From a checkpoint of a small transformer trained on Wikipedia.
Size: 16 layers, width 192, 12 heads of 32 (4 for keys and values), MLP 512 SwiGLU, vocabulary 8192, 9.44M parameters.
MLP neurons of a small language model. Each row is named by its layer, matrix (down: output weights) and neuron, and shows model dimensions 0-191. Each number is 128 + 32 x the weight over its row's rms, rounded and kept within 0 to 255. Numbers have three digits each. A neuron's up and down rows have the sign that makes its largest values positive.
After each neuron's rows, "raises" lists the tokens whose logits its output raises most directly, leaving later layers aside.

L7.down237:119146173103109094148127175110049118154125123126111159059142126153094165125123102120148101118169165143107166104143085172162121194110084166116124136134110189149072128159129121146153099154110113143073117105165094111076190088109096175111122091134096126131163097127122111085078087178148150141163150131122071113151121142113096144117140162183109108130176142142129127128095092235155133125183131148176166097119109133079104075144124118159180151154135123083123090119130156110145097109092101115222166112133178108164109114132109068134146125121113069086124093139108136067091065091087222152
raises: "long", "down", "round", "rise", "ray"

L9.down456:154197081141122123117167135122128202136134166165128102134128141090153142113145113093128167166145177126097124162113129120175200156125109131110107132116165092141071118171168141193177122151081165164099108146176139136166225139088180138155130132189119127130179114158129142155116111154124116135142097142110128121116078141135038140139136178116121172138156161158147113114096120141184133132104063078086101094144133136133129209125078169115058163087149105127115142181097108186164155129092201183122147158097111140043096123156099191139112161110144091116090126109128162116169150083145115149
raises: "ly", "dy", "ise", "l", "re"

L12.down409:117157131135084099108084130135114155178121157183136146119119091164093117133158190134103118136098145056081116115145127109173160101135133107162171119101116058102126153176168161071052131142152104124079132091134147111084082140172073111115162138187105143120086164151187198153130055111096116191118083159151129096138155037148095084166075136155104129151179077127161138163107149128132129126170166148152168099124152150095094170106082172095095117077115123149178161131117142179121113181124111065143108124147126151127169125131109098150145078137132147116161183101134142078161118062112091128
raises: "ment", "ments", "tion", "bility", "ement"

L10.down358:118087152139093110122101113123143127143170120101119152088115095155064135145128147089111106048163147072127090099043130086163113086088132141135149131090166077127119085114192120130053138181131138079188164111137160139180058148095025127155076143154158145116176107160120101114115114149131150129099140132154117136180113071130138103133064148114125132113091119160129146125115131113097176089126122096143115077102091137152163112077188137151101117077066158157134144112155142160134133066156092077144099114160087130136111128162163122125067143057087084082147104156157128098120132170132061108
raises: "z", "au", "ira", "za", "gun"

L13.down323:105130161106061114152130073133125118125100138127085094105175143164118110078155113073150126137112107111208164109145130104145140095097153133130125132108060132106117066183077097094124121151149144134212147109140111130129178158103132106150061075183148106171152100067118126124144128130190120155181088148141150123179117115183135136104121110121065119106087064133062169127091089166088148128159071135126145131166158115079139102094125156125152090169081130085147120100102132144204090106183144113103150162079132070203117110129143169083115089109168125138143159147195130184098125110110156107
raises: ".", ".\"", ":", ").", "\"."

L9.down438:117132120145105168149107146134160160122134146065153153122085170113112176093129145098128123060107176137154097145110126128153094176153080110147099109175128120097094145157113104165087174119224129116141111085082181113131111149178125130137099142127192078146075073140131111162103113153142165068130151106085116098134099179172122185140134118181101125149173076173126115146114102155092074160154100148093145121097165081103142102054088110149102123142114113114163127103159108134179090107062211114086156126180118186070093118111083102159171127104138068118178119177131167091131129076106118129
raises: "yl", "ious", "zy", "ce", "ble"

L13.down388:246116146205090139083112133152106175085061118104128135085126174084140146114124181158135106163098171137107120112141140134108148137113129133080116124096104114148145127170207092127151134190117160169129099103146142142075196144184104100112116179188192128137095098145155149121101168098062148114122079172133141173105175113125158142111135116145146118148132091089152189138129137106164160121112137126105163109211142102129146106160148159123130151170122158137163156097129105141140184164115121132114076150128130128162101121170118185114065095099107159213167167100151093167150161132059139129
raises: " that", " they", ":", " he", " she"

L3.down222:120161167141125144144169096133142124157169117146144137148153111130085119096086154107093125141076085096140170098141079126077178120162124141162174133200077140108091109162132129135167177154112135135172142130111093145114087156121105073063123110202140108111086075160132106093139111132094139160132100110176142119081138170148082124144184124116119105129102138112109095159129119114115068151125112103145116072155095157094113123098166209129124098143098130102232123135157116128138110115103126126108125168176129228149143149185142113116168136106044087166154106177078161121064087037138163122
raises: "ment", "ments", "ect", "ase", " year"

L13.down475:129118108090186107099145133129156143102144098149122150070154092111164135117137125124104170136114124087148114128170127146081121136184148214135148238120154204148163081107085103125171101100116084203130120128148109067118141181149143088124108089143104167136128100105193174108114170128120119086094157134133099096123115139164116105148144098147130142077143131113150083166134114111113226105136098131155128116112184102114166081113106121101060161060128133125160122121078154071095073058193089130135145085136149104158144179119121126151136169151147137080064115112151143159148125138088075091
raises: ").", "\".", ".\"", "\")", ");"